python train.py --n_layer=11 --d_model=512 --n_head=4 --n_kv_head=1 --head_dim=128 --d_mlp=2048 --vocab_size=34077 --activation="swiglu" --norm="layernorm" --norm_place="pre" --norm_eps=1e-05 --positions="rope" --rope_base=32700.0 --rope_fraction=1.0 --qk_norm=false --attn_scale=0.0884 --bias="none" --tie_embeddings=false --parallel_block=false --init="trunc" --init_std_qkv=0.044 --init_std_o=0.0 --init_std_up=0.044 --init_std_down=0.0 --optimizer="muon" --lr=0.00112 --lr_mult_qkv=0.7 --lr_mult_down=3.0 --beta1=0.95 --lr_head=0.0142 --grad_clip=0.5 --warmup_steps=200 --schedule="wsd" --decay_fraction=0.817 --decay_shape="linear" --final_lr_fraction=0.0 --batch_tokens=65536 --seq_len=512 --doc_mask=true --train_tokens=583300000 --steps=8901 --dataset="wikipedia_en"
MLP neurons of a small language model. Each row is named by its layer, matrix (down: output weights) and neuron, and shows model dimensions 48-111. Each number is 50 + 12 x the weight over its row's rms, rounded and kept within 0 to 99. A neuron's up and down rows have the sign that makes its largest values positive.
Before each neuron's rows, "raises" lists the tokens whose logits its output raises most directly, leaving later layers aside.

raises: "\"\n\n", "\"\n", "\"),", "\".", "===="
L8.down1887:48 51 34 26 68 69 39 69 53 44 46 37 40 51 63 54 56 61 49 39 36 55 24 38 40 67 54 66 69 48 43 71 36 44 51 49 51 61 23 45 55 47 66 53 38 39 50 62 25 47 46 22 68 50 55 54 58 50 45 33 76 68 70 69

raises: " VI", " IV", " VII", " III", "III"
L8.down976:54 30 46 32 42 66 41 36 52 46 57 46 57 48 35 33 40 82 33 27 47 61 36 54 71 37 64 34 34 54 42 51 45 42 41 45 59 51 62 58 38 44 58 61 47 43 43 52 47 46 54 40 45 35 31 52 52 42 29 48 51 40 39 28

raises: " river", " River", " Sea", " Valley", " sea"
L8.down65:45 56 48 38 48 47 38 53 48 55 64 54 64 53 66 53 55 43 54 52 41 70 42 37 58 20 53 56 37 55 40 65 40 35 50 40 54 52 41 61 45 79 41 48 50 58 52 44 54 59 39 65 47 59 43 61 64 52 45 62 61 50 41 37

raises: "ious", "ible", "ol", "abilities", "ista"
L8.down444:52 52 61 65 34 57 50 52 37 55 61 48 49 46 32 47 62 55 58 58 40 33 53 45 49 51 29 75 14 71 52 66 35 41 60 57 50 46 21 61 49 70 67 56 55 22 21 57 64 55 48 53 44 69 52 63 43 61 54 40 46 61 36 49

raises: "il", "ists", "ute", "ates", "j"
L8.down337:44 50 61 46 65 62 63 58 38 41 50 64 30 46 35 70 45 54 60 42 62 36 48 45 26 44 50 54 47 70 23 44 61 38 42 49 40 39 56 36 49 51 47 33 61 37 54 44 63 55 51 58 41 44 44 56 51 80 49 49 29 50 49 35

raises: " October", " June", " April", " September", " August"
L8.down1619:34 54 43 40 60 49 63 74 42 20 45 63 52 43 40 55 39 43 52 54 60 51 45 63 48 56 78 69 53 39 46 38 61 34 54 71 41 57 49 37 46 44 70 43 75 46 50 41 22 41 66 68 49 57 60 31 47 47 42 48 70 28 58 74

raises: "|", "ower", "ep", "eps", "ner"
L8.down190:39 62 61 84 65 42 27 59 59 40 80 40 35 61 39 43 49 61 54 63 37 09 54 38 48 62 40 53 44 52 59 61 52 60 39 69 72 45 44 61 56 44 57 51 57 34 62 78 28 60 54 51 29 38 35 43 57 78 50 09 59 50 64 65

raises: " something", " a", " their", " enough", " the"
L8.down482:45 55 48 49 57 50 64 41 33 41 55 43 26 47 44 57 46 47 52 63 48 38 50 47 52 44 77 42 55 61 51 30 46 47 51 61 51 62 67 53 49 54 56 43 35 44 53 47 54 62 50 45 34 61 46 67 54 44 36 55 49 52 34 51